config = dict(
    d_model=256,
    vocab_size=8192,
    bias='none',
    init_std_qkv=0.0362,
    beta1=0.95,
    warmup_steps=200,
    decay_shape='linear',
    seq_len=512,
    dataset='wikipedia_en',
)
MLP neurons of a small language model. Each row is named by its layer, matrix (gate and up: input weights) and neuron, and shows model dimensions 0-127. Each number is 500 + 25 x the weight over its row's rms, rounded and kept within 0 to 999. Numbers have three digits each. A neuron's up and down rows have the sign that makes its largest values positive.
A block is one neuron, or neurons of one layer that tend to fire together. After each block is what it responds to, as a language model described it from the Wikipedia text at the highest values.

L5.gate167:459483523496501438507522529480537497442487480521468482479537530560520510501452519537536502509546497488493509503490477490533498512475517487521513510502486524462490478488473477506529525547460486497531514516486516459501486508492438529494512432495455542485482517500483493524479463480551472501514482538490455488526488516482508473497480489509467480498484485534436483492532506546467487485446
L5.up167:466542503526481526490463463525532476511475485487524494539501537481487499529504519527537496527511530500508510504437504558516458490532456544481558492502508494524474497529492529498487530501503517531503493555440522489527534536478501513500505473534462524492518493468525511485481494529496497479511517471438515511533510482544469473480502541517509522521509464494484499507507459490531557494467
Responds to: Pre-noun modifier completions. Determiners, conjunctions and word-final suffixes that finish a modifier just before the noun it modifies, e.g. this show, dark-est memories, elder brother.

L4.gate347:505537519506543502466495479507467500493486525506530505502482531521528531504495524475523490484534441509511503510480505458532510484487530484471531501485476439531485528489499507500504497504530494524533485511528520495458518484529484532503504496507514529500483449512467499462542504498500514471510508474450535486496547531531512503462517498503512539453528517539489499519509510477516515472476
L4.up347:488528476525495467473525487459535487553510495466498515486497498514500537517490490533514493462516470487520465490464521524515522473538542456464527474546493438533475480527478467502548551529535459509535487504484461491508558503558494528483507488513508536464449479479501522502522510514481501491482481499502516479477530501549490466490499476488485515492489490517441523511513478476521471502507
L4.gate370:489511492544556552494504492501508504535507488472496505521504512491518524489499511470526508483545509516465473521491503440519495485482496493503522483510552488478512461489427512480503493505493498470518566521511485481493510478484503505510490510484556507509517503494490505517489503537488485489481498427513463491501524507506515537504519510477489477496499450527492534502497552518492514482543
L4.up370:508489530493509487478491478493528491527495469524534533548484470510507520486511516468505470478565457561505489502506490445472476506519494471464521523513502504563496481481460445535466526496509469499499491493474506521480497502546491461531507490496529515519508497450514493484521551519546464462475486509485496513511538507511494517516469467498492527492433482484474513505501478520526504497539
L4.gate426:518515518508517496534494526485487503520493508466525519468455494504487561514474541533555479520540526506490485498479469515503527517496500514499516446505430495499461485525479481502487549470490500508537520515442462497499488461538489515488515492489496523447479493437520520493525533514505511496474498505504521476480524533505520529489494507492496515488500495517508516458526524525502475460563
L4.up426:490498493522510532483442494466513499484511512470474517514499466515471503525521568518513477504509443537531487502484498542506495526514445480476491492511479513535490510550463489474495530541496473504497493501480488501556489509469512514511508457453500549446489498502496490498542499497508497493519500432494513517492532466533535535488497478504537510502478502493510532473523494528464492502523
L4.gate642:488441459567520485502491507492503475516518518510526472437514471508505497541517527522492526491535445502534476552497498507465558509475511486452557483476491472492535557445510474506487530479500487505497509509478476516499474482537461497474477520526541489478452511477496497500508506500524464537509536470502496483503525532531473507467543516474477495537499514468494500507451491545466506487486
L4.up642:491514481485492467520475498491501503481541485582483504495462471468499519533478500497527473494536516485545518468497515511454504546476506519458539495497509465506473517542525481495455491490484472512511506481499503509536480492526472524500493516510437528500480482485542491521465476521500503556514520507496455484495493510490481478501526525492529479521499502519483511524496484481505480491469
Responds to: Adjective-completing word pieces. Final word pieces that complete an adjective or participle modifying a following noun, such as acid-ic, styl-ish, understate-d, enorm-ous.

L4.gate86:486531489517531484529510500514464478514496474484467496476487478507516532523517474492510499497502444491495526520502534475532495499486524481490522499501512486500509474467476483489509490538509494488536493474489478503487509497471483513473494487467464470537481514476528464480465530487504469507489504498521489503534459529508519541498491488552478523531500533476523491479536495465448521526466
L4.up86:492493514505492519554508504518489471472501505525498474451523545488449471511523522501493467472455490508520484501513493505514473485524535523484525491483494474508526474499465544530482541535486464529496485476509518553486490525532516501466492541501529498516512521439484512539499474496456500471521515524543514536480531508535469491499523524483525515550517500524493521507476519506528536483516
L4.gate140:534509550483485522495506448527476533528539480540482503536450501511521507521521480530549490467502522516471516500509496482508477450492503513488527514505485509499500500542533515498506505499512457500532460473491502467528478516488524499442509555525510487498474494501497478473457511470483503505483501501523503508518504500518465516521506491463487520531507509519533465531504510486475493498509
L4.up140:510501518511498515505512510509493534487482489529519500507502531467512474495479537482481567458501479467509485523494492527536539459481471532529487527494431459530490497492498485463493491490482485468548494493495530472505513525475524510502511508544515484534462472520530501510485520531512536513516501535524533490543535534485461494504505473458470487507494525576522468481512520462458529505540
L4.gate180:484526499502460531516500534527453496503562511492493518496483482511495493489513483444506521489479507484452494515537476522519512489500462502511484497457519468476486437469454529483463533499444469491493491527518491491533500454493531514522543525482535515505518477488500489481461524472468455512491454518507462493493466513467530531495471525521449487510509487530520485488506495495482454535512
L4.up180:524521504500470493506475487563514535518497520531483515447551511459490498478525459466506433462538496511465502487506480498487518520482497452519499486454505512508467460510493525498500508503477476495523500451482485517504527483483500524476472549552528477534462510492490488487457530468503499518454521463489500558501493493532535469517554500508531510506485527481485494501490517497467509524507
L4.gate554:496503490519517486481547472505512499500521464480481529534527496512512522501488502533537493474497477502483473462567471501529508498490536489488490452479479407491503499498506503497494486529509494488493486521531481494532511480499489495522541486516512486470465469492511508506495489513473527515458522478487482509542506487501476492466484500481459519509501568514506515522522496475513523523478
L4.up554:499507471454477532535457499511527530518507557532454525510503483481499488551481468496498491518478461515470538473504500491470491513521494504476539512466525536502512508529490461482475480507480482468494477490464538530516527538477466494495551525462505496511469460510522485520487463458505531477505512482494516476508531536512500536505514531508504506478456511458501488497500460490492496516504
Responds to: Wiki heading closing equals. The closing equals signs of Wikipedia section headings, firing on the first or middle "=" after the title, as in "==History =", "=== District 8 ==", "==Cast=".

L5.gate44:493539544521510488496508473529523491504536462510497467507495544513453490499488532500524520518508471489499508521510499477513522511481499442482529464485450553528504498479468541478524536489504505493521539487493477503508518492481503484514527517480523531525484520543517512504535523538504548481506521525522518486507490510488473548508502539501517538464495533478561468493452526491491477516507
L5.up44:554523514494466493492521481478501472512527472509493511516504528490490521516478521506530479524482510491477521454525504495509502461451512480495461517528512548539484514517455549489514487581499503460467493464501480480480511519488527517480523484477497459570469506505537518496492534453495572506534532502515498479499487504527501505425490475530503475496478460514526482506529515457474538513506
Responds to: Wiki heading closing marks. Closing = signs after a wiki section title (== History =, ===Genesis==), and more weakly word-initial fragments of split words (det-onated, sum-mon, ab-olished).

L2.gate40:505525535507510528483512497485505517511472507498489500514498519498522483475504519500509518471537539533462526525500457463519488490524520489504495497466520532519483486461462456526506516508468520533484529516538501484481493493494506506473499503503507475447477498491458491500513508516501482524514511535501516467501480526491502491453483492554511482509492475507477527484466458487527494537486
L2.up40:501533523504496480480493487483523494521481481486508451467463520517506484541532548525517467523500484502484495489416508470483491521492494535507484508476508488514493466518505488497505526503502484423539511482504511531510511529482493511522484519508500455502512510497457534460496460495455497494507533513491512498515534491494522469492498496540514542504501491472485538507480508522507505467535
L2.gate112:494531472474534501527507473518531539522489492436513509497471479471500517463527532492517491507559480543534490510493469572483498502516435547505524492489527514501469499520488495520533504510523512458509482488482479515529531505534469491491501457500493500493528484526440546496478530521547521482510509477481528485489508497503480480460553508546474493482520493489548552503514520531543510519492
L2.up112:485522534508563494473507509492559494518500517519489537555484506510507487440418496487479494529481499513492485514499521498485451503480497495483481497496515456516514486486425479485470518503476523509506543490518482510488470558507484506453515485527454526472523463565469513477490557521480513456499494543496531546489534494493463503524475511503521518492491445473510525488488470524493475459472
L2.gate118:514473498510554473484491517506498490526545506500497509513485470496477513489501555488524483499514488498493464502504486521497504514525518524483514469503498482487476513512514479498505498520556500515546480486488499523483522481537459517478467510515531517505484475529505552479529477532525455522512516496511510510486483487532474526470510518501489547450557461476461548484493505520486507497498
L2.up118:518499503502536466510484531516514515533534523490502534503488523513492499524459501545487465482513486532488491515466503516450500557530485504529531479492498496517482505499491480477527537499444520535547472511510474523501534527464520494523443471480495506471485507491482517494522513515450477513481521509501493511528545445484477513499499528485520511467491476507475520480530473508475525501540
L2.gate128:528516531485541485504530521536510465483474509476513561505495493501500520496490496497538475499538475507479499468512536495524485521559536577468480504489489492491494469513485495533482459538501470455476482511518441510467531471495479515529502510488541500471480481477458488495513482494485512477529493463537494494488495491479530484495515491478512524538574497494511517514477458535529543492526
L2.up128:497490431447507513524569500502452475473475507514489488520513512495511492507475531476486484487528496536521462516540503520474485518520483495523522475508507416489480494440478473523450461490485505521486514457486448508491485492478522472493506507505526508546495530505478517495489504470491482482537504471554521482475444514454533542457485522525467483497492482462523500532458517512510547544451
L2.gate182:501509479471548527529542526484518509501483509495491507520494521459521521489523492490550465520527506476471476486473453493480499477511495511497494484498536508494465532474505513513480528495511474499540478495554522486504474557505550502546498497512498499518490528518511519443492531563495476513516513495526504500511502491500486515483475480490493541513490537501520486508509556478470544499526
L2.up182:491537469493549494555452521471471510475494492492516473506520460485536518507489510469532480537497505509538471522491520470494485483519491482526519465531498489502522462475487474514485509479453467501527523466520476528492468492514477507496504496504519496474492515506486509491476456600500447459495507513497501500509503504488483473461519484516492506529489511491519512483469516491475499478468
L2.gate214:495545504498508483459543465524490515511497550509527461527527476506486485514501548491453487534507482486492488524490494471506520441508508519490477449495487495578460469546523509502509501519530486545552559487501489504491533470497466429509490498517557509494514506511537498462492508489525487504457460497532494498479526512482485496473520540499502485503476482504465535477489505493502454469502
L2.up214:497523509514512500472513514506565537505498534537519508536505474451498541457474514533484466484472495499491497485522455520507512487509505518500490485535508498485505495547482479492510537502488510489555505463460475536498539475514525440566463484504553523489507462502506483529417482466477506489516520487562557496511450474526494468491511532521519494471468480461481509510483494480490522470472
L2.gate234:503514492524506502513491537485532534485497509467537497485504548510549558478494492517495507496532462503477509467499491474522497541500463469523517488461500471495497480440500544499481500478506476479508506459482489514517497458513505503508546474474490470450529486503512467483472499491538538505486512535471472467491515577477499492451512477502483519488516481507553481496522497447537486487495
L2.up234:473480469512526492482520465484539484440483518483513515496530531510505502485513492494519493529524476515459510493493499491483511537530461507497487493516500479532471505521527506482486530460528452536510542540488521476499488505529541475554499500536497523488513484497506474513438538469534499517509471468560475490490495510539494495496521519491519528513542508487542499526491529507491517507534
L2.gate295:526507500536488491496462514485526532461484521511505499515492548508498469489499497481502492467506443515516469524520452488505471522522522491510485514470472511473527504519439525482461513479514518451520496521457489497527528495513486463508498503537520526503496509492480523531478510514502472502472520513529478521505532493551504487442467486552487532474480515491542500499490540473531537534501
L2.up295:511488493523505521510517472533488491478531508521521500507497528496584480496506493481487534521513488488472532527520483508508500482478536455466500523498480527497506507519533480475540524481495522521432491527445549504527491486491513526546462500511497478476507502487468505503470529501470422510471531473510505490548531453481497505489475495493516521494450516490537536519491518517495487506505
L2.gate346:527491479497509493492465489464507522502480506423497509454479498522488510444471520504483449467469490486477516508492490461572489430496515515499544486494510479508490473504518445521505492524521494513495500466456470505497532500468529493501544507529511474480471529485468549517519506502491511511518490491523504525496462493476468445441503469478501520512490465493495476507500481526462454521527
L2.up346:575493456481497500450512483434454481460521494477516487530495489497489512483538493550511489486506528497463542503503489488469506502466506482523472509499507459538464487501492516531503482473486484510502501474525494535523459472500522468560531493477489488486480487487506495494477513511483538482532518536501498435524498507467470488478533514489505502497487481510538460474466490505530535466555
L2.gate376:497504467498471476490510523482509501482535527498558526479480511529473457447497459490494521501529525560495507502500493501531502492494460510491519500506487518459530473526487480534501454480501513545532499503500505517497508471525498469520492533458449465477525495511500529505491534517482543471488504488507527555528435515515492502524502496522472507477550478542497541490494477541477499457484
L2.up376:507477509507539489536530496531524526510459525506484474499479481476458526492486499518464484536549495509544492526507489502482497516467527478507527469521510516515490501487499450521529487514485451480492462460481492518507523483509497498500513508522517522498491488503491457527517531463484497505514504533498504528493454495536547501508533531518465522486476449488481543513490503501467487475487
L2.gate533:489517516476556474513441492489519518450480482518452488554484467504493502521535509473483469510536503521535499499480475481541523510468469488493533499508510494530463475488480471477497518505513511515515501522494479532479492538538490450548466501505505549469519507492524518504496462498509496465507488487469473470536475510527492520516528468511551469494503473484484474469506450527502486533497
L2.up533:503527482496465511552467483497517504478492494482486460530515477523514507496517482498493481462510494498518508532512495468496521541464515467497521490512515517497477485469488491516498491538500507471496487473471468503459495503498476537539521483471500466506494433528475476503538467484498474510562512534473499476513530501515541488465502503471504504463481488477493489542496478474501459479486
L2.gate546:563503505488547507514530522500531481496518525492480524521449491536582523520478496493530509544506540463496504488530492477533487532517479543490475503483512478466452499508469462521492510507470511492537489504536511457495533466520518522488539492519502505511489487490475545470484524513518530468543498503491486552434526503490515503492489504498533508471500480450524481462502507517502515557464
L2.up546:466496508501527479501509472487497544501475490430494489548496508499457519520420449445514484499514529468501499515524517482519458546511479491477571491507506460484454536509467495523476482496514526509514505472497542515518524504488481484517486490503462500475519499539463484478458500552545518494488506503487487521482508496498492496499516486470501529476486455527470491556557487501501523495482
L2.gate565:529514539461503481517567488504491451488490534546508500561523532515507486474509494500499489528545510465482516489478507509533466502569501517481492480501556515515482469489512508476499512482504483459457519509514467505503503502516525496560524490491432534492504512483502507499475552503505511484478498498549516479502496508521460479502510506461524498505494487470495465471548502459503475460512
L2.up565:469462482493488486534503495513519498534469498483528472525484526510524455496584521529456484501519468518450498501458492469494456477516532467493477506478483550519490474512482495533492523471490508468515511508511510526501522497504530498494519504506481481515494485496497511505536555457507523460511485519483514496541465500494491471522518465536526463508510501515496485489510494488539491469536
L2.gate614:454462506506505504494485508496523524499501531450510479481484511493519507482475511493479494528513464570529478511523496522502478525541518489487514444523487519542521529522475484518500540511539492507443488475423500485527491544496541500503504531505487515496473464487520496470558468529490517519510486482503480523525488491512503553546467463486487508467472487504513542456511489485501480486506
L2.up614:486505489483469474519511491478568494506514557489536519461500479479463515475535478500501532496519508501499488474503503452555468514531480477485534482506497514501473469550518497518492454489499511513538489457538508476509517529468480485520485537485491481525485498486477510514535507514472523462530516465507523511525494507505521459473522500503508498484526487535481535487434495445503498528500
L2.gate646:521489495477502478510522514507502508502479508531537516525516507490527531501513501492438474473535466482513530507484486530555508540465538499477524473497464481517449457515501460498480491519538469449536479479484471532500468485538452503511477509519503471518526473542504553516515509507491498490508484525499486485503531513486508484446505482450471514502498454496522515488452469494461508476538
L2.up646:498539525525508497508467493479475499483486517461490494515507501514469538508434472495462485473488459516510471465521495486482525476520455545485475515543562519520482508506490541502482476498498483558503489488518488528469461488505511473508503461538461525458456497498468497516511527517524489504476445524453489536487520498506492529548517435497502486522529511516526494461502495508539519508510
L2.gate659:489477465501502480537508496463459488491484524449536512479512456504471525551506474520521460502502532509498489492480505513517542551515507501505543521492531498518467461486451504494484494505475457505482539491500545514504496460513501483503482464508506516484487474492477521505543521478529471474526533515528478510507494485471508461446479463517505488493520501510504495502489506510544471519488
L2.up659:475480554498504523499475480532479489514509521465519547535503530505465467487531441498491481512509512497512479484512510522516481486505511517466503477523479527479518457511508488477514503493512472557468499498520489449509504512498505528519510464510506495466427477504451516530469517495486525544541504485507523518527540486495486502473467504455495493482467476483557520519447525473504507500540
Responds to: Adjective completion and modifier continuation. Fires at the end of an adjective (suffixes -er, -est, -ly, -able, or the adjective's last piece) or the comma/and after it, where another modifier or noun is due, e.g. "a wide,", "strongest", "simpler".

L2.gate24:525507502470539492513522500536479514520504465439463503485517524502480527523491481477496530529534508489499530548458542491450554470492526511535513539506492530506522564502505502518483477482517521497508528512514540500488499468507527524483527516521504490481500556523537479489469507504546502533479502473510562481441465504483493497516488531512519503503529465452542547502486559520511527499503
L2.up24:491507512533510534491512495547480505463547545487476518522556536511478509512484522500553534512519485524516496481502505513506509501524492541543480499532510538501491498470505501473525503480515488484483503486467503521512485504563532463541537528505515508484510525483505539504493478506492513480518477508468509524497478520475480495529499514541521502495464496470538532533506484451467501484495
L2.gate55:507481506502505501491501488513526484488508486476526474494506467472476533546486481554528510496511529504491536520533463508494506497496502514497521484472521496491499497467516502453504493519445469494490529536544513486537516524492507451466536550498528521521488530463467519528493471498521514478481525493497487518524471480543539453508560500493484544523472510505538490502501465461512489505474
L2.up55:488507500536535523521519442535501533504504464474466489504515505504500537518466485499536538492481484494511475501513474511518521497532476460489490457443497514517455496493536552486495531485548493497508489511495484479548483482470516498485473520527490490464478513472511552500502528473488518508530474474492467513520430526517509520556465457504452488534487520514489461512523489500518457498516
L2.gate147:492491470537481447520515524523486503478529544517454521486513509490520541538496467517505544533526478528511509512533517480513579475527510488503497536524523531499467549507498532528476487530475498548492546525511472518494515528498501490487511494506493512507454457507502489522464591492495545495484496493510480515510486467452491497485476524534512520513521499500516474512479516513534513504536
L2.up147:490525522491477487576483485473488468475520444465489486501479501516492514519527507554524523473512500516503548543475451454458524494519496499491508509495478488484497532468548504466481497504515500486484493499453455473497472466478525534512465543494524525493477529488483459516480534498500461507510538483483506498513471531449464431480521539538486471451477517503455477508506528536509514531526
L2.gate157:559510544453511530474569485493476494534525498491481551493511495511499556523509470519523467517517541501446496484478510469486515548513504519515496494517503521486509486482506527527476500495502520475519491467480535514512481491521527539455502474495496501514491543469507544512504461542501515500523530507462523439496483514490495497515484537528507456506465493490517512485510452503482462514499
L2.up157:481540517522537471484501516554509557541513500499505486455503446487507495480482497503461497468518514507524555483521471466511479519503510521490504498487514537516466461519520501522476537517497530532536531489487501502536455593551503551482545502514494514537490513460483518500519487505499513498509521519488482518472505466488530563530516532515511494482473510490537501473481491468521479529495
L2.gate205:516533494534518510484477475553480482504511479507549461503465558486470521475495509507551522470496476490476492491470475494509519489489528494538531479507493481501478465517502538483513500506512460462535502452511458469519526505479462500492545490511509548486497455454525518482485516456489481518463499519511541504524497533529496487498530526481543474538499475485467494507476480482453451501495
L2.up205:505481474494477502454497481451487499503454487552512447470479498497459477475484504507543499494522535489504496543490464493474527454496533464520522533519527518487497513485535530499541451496516485481489512455492490490522488523478546501511489497527495553515513500503515495509502529492482517503478495501492532444528476529506481480441476524506491508500531471469491477517472476473520485514455
L2.gate257:489515476462492557502469519462451539503546498500517553521461495464544502524556477489486532462497526478486494526497484484497522482503486522516476509487550534514500495477517526512474462481499543493510503465525523504515512492481531496505457519524475467523533535502495485512476461535544531490541470527496482509514491559491512457483484542491486455456513454469500475530520470513493471503457
L2.up257:520545545512507515472500460473504527544527511538478487491501484528537505509517493489487495486535518460489493529502537494480518498503497458517482553462486536492509496515513479473511480451519531504484511516511478519524500520483466497518563531476478491541524509490481496497534483567456505530469478501496491489501482492493486499518486488527474485492513475494484503483498533449498469460478
L2.gate267:522517515453489511455498509482538552484503509488477491499521541453501529470514494547528509488482517456475454488503494462539494459506520515528499498520477533524494473516554489487535441507522475488487491467524519520473465535489534475509491491472463503537471489563503552506488500495472498486509518493506551492448489470482445522513458535553488475494494541483511518498530500500477471484503
L2.up267:525520537484539476512499500511497518517467500522518522545472510515507528507505514475508499500487492468503499473459469496531450525491491464534476483519442536494471507464509455497500545481494487498487460494507555460509538482497531493555536508534532523532497539541480570498462498551478504452484469490480450479533509502479501488530520479498500478493524516471503503496520522530509467499480
L2.gate392:516493512494466499507489505470497449467526454534496485551512490498516487507486510545490439510492536487490546515510482531495498539534491470475501479504486486510552525476490541464472499478494479533500521511519447509502455546508497481512531507468478465521468512482499489517492537477495524529516498477485551519509501492565515492492492520487505500526483502484495541481494516502507484528528
L2.up392:484531463496505525450494490536507521488494496460545535483535505535514507499498506485489496511499495494505511548503508465485540492563472467460491499470506521534495500460499495499515500509518475517470483560495520496495512461520525511481508515465500452484501501553524527472460511528548502577525484477470518478527492498483552459498457486528490488502513489506485522510489442495514550479498
L2.gate410:532438496455520483502494496501552487482448509477492500462530518481496512497529537488467505492517511491501527506514487491516480473529508482503545498507523559494532526502489499505436510492502522493525579488478464456523453520519514490476540486495493489534514497528430513499526496518508535476506544492464491494491475485543503447511510534451453534444550475491486548472522453482499527503469
L2.up410:483486494507494491520550526467490506486478516463488518470456517466465472522533457517486501492503518480486484514442522524557455516503466534503527510517554521511522503460514510464467545485477511487472540509495499505538521551521473519501563491461506485484481504532489573531505519509493478532527473482486526491500506492504533524508483507513504497500448516527493500549475494488528502505533
L2.gate431:483512485516479500474464520521527485511496488526488499491495472486542511442518526479540509520548481487484450532489480518540471513485524437522482507477512486527500512484507472502489522510525467496519527504490516493489500488499508517515513473460505493492495565538476498492543528501511475473515546505500471482497527517512524517523507533446480500514485522447516481454532489530512509514515
L2.up431:450478502520520502493488492461514484521514463544523537531481479477493501491525471519505477474512515494519498520467504541539468495469540495496528530472487505495478485440505495543538487543485472472465558520466540495476507453483494496521524490489525517512514475505534463460503503496490469508508499493534495503495496539508458508466530515475513504528511501522558500516508516510474452472502
L2.gate448:498520526434475483505522539487514519510460528555506464522497507479480546492485498499500452539466497494506551520475508465465513519543530522484515462497515520549479513452522502476481463490511511556470512532469526501517486471522547491489515527498505510503481515500493507527500482498491524492465530500501479482480517500519485449477460520492524444482529488506520472520488493479511507475489
L2.up448:491518498491512558496488501534473539487527527537506472472492500486484477477434463510518518548478508513493502482500443545483483536528521470513508494502522515460458459492468505473500478440487486485497450521460490495518435496511491494496515497492560459488534521515502502465507498502483532544518503513548484509460514499464483480473494469524411486528504501494504499504524437506473507529478
L2.gate486:508564541510523505495511472466484567479522490487487509488493504459513503518483526489477538512487478475479482482500515488515526487482507523504487485499484453520498499509498526457455511530536506513517545505520498504488472501501547481467498532469542511485491537545549521490515502465481518511483503567499529510501431505476486539517475480487461554490484549518498515471533537485503538511494
L2.up486:501481519487492497533482546539491512537542470431476490487496492484502518489465475500464514506485494475467474507522520500524480482483517478509467467479512492516495514496496521528519498483561543530510453508545501499502461532515494526497527440529458518510475486512471482507484511501504513486496547497535519538486510520564522478526473539484504493531501473568491508504476512509520483527494
L2.gate490:476528499509479487453479511514524464482519527512474461514529536526471498454489498482454495456589519527479491532546518467500503529517483492519476500485477518481509562475472518515466538472494535513468476575481506476492475500511510454517537506502497480502509474466466527488525531448468511500478469468467468496492482494483504535489456498469501557498485463486449463513510479488469478452484
L2.up490:480475518475442508453504460513516507475504492478505506532512492457470476470483458430523474472496484546524499513506529494521518475471464467533505504508506534485495491504464475506478521458470501518502503511488505527479460535499481493516464483517501487505475484540459537482513471471487468510493478466487447537492527500484501495449518511512496483508487489490448472502525481498510491463512
L2.gate552:490550487530519482532508460474529495541539529531486511491478512521538475482494469481493539512534494504472509487516475568520509516461537472493501492507515545510486520483481489496519489486474481489445489508467490481513517493444490491529465468504502527466505520520482499462448570461519468494497491470498458489488475514507459511464470488487466539498496463496483509472487481505448490497510
L2.up552:497489512496516452531524493525566500474522538506453511518498509493497487453506469508516545492495522493434565509469498490532510523475472494513532545499487537517489525533506500519512512475488475496512501525509516448504487526487540498524470482502486531539513548457487504489473532516483517510522489478495524558492499490481508521485507548486482516493536458484484503450484491522498484458518
L2.gate563:509513520495517462500484450501496478458510537511512529468474512508502495525539497525507489490492487485501491506471468525480545507532470474556483465529519465518473507464488499526508502517550412498531509504509494489504489509509527493514490528499538511515507545508496509498508488495503467512481486500478512496488442523532526535451501506528508443408519475483530463511500468498541470499488
L2.up563:517500495517533477444499485476514475510498503515505497493489502523542465536530519532483510511476507492518522495496495502498499480518483475500472467497481486479493472502478448527542498447533499490504455565500525513518509495469518501516526518481484479474476515481510537499492507500518475487523460510507499478502492473450540497509519491511467525496505496476495472479497492476498503490472
L2.gate692:452504485495519474486546514514530491512506527525474483521523498551477507485491453485493491482504497461460531539478519485491520496481510533448491519529521523531436530495479497498514498517521511543497511491501523545492515479514497510503490488556529439502431505486546471487504540512521536484450496517560470531463542480524493492492477529506509490470514511489524495485467515508492500479471
L2.up692:504482485474475551468516505535502505528472502518528492508473497491502494504508506466540516479498509487521494503521512501540498460494483528484480450486503538461504483493495472534471517509475520484494502523523507508491503469492531515473534500512518435550515454532515478557508472524526522508499490537519540513465486480525464424516502487474462450453465453530476523525523526483520516482492
Responds to: Coordinators in lists. List separators such as and, commas, semicolons, or slashes right after a plural noun (gardens, parks, documents and), and closing = of == headings.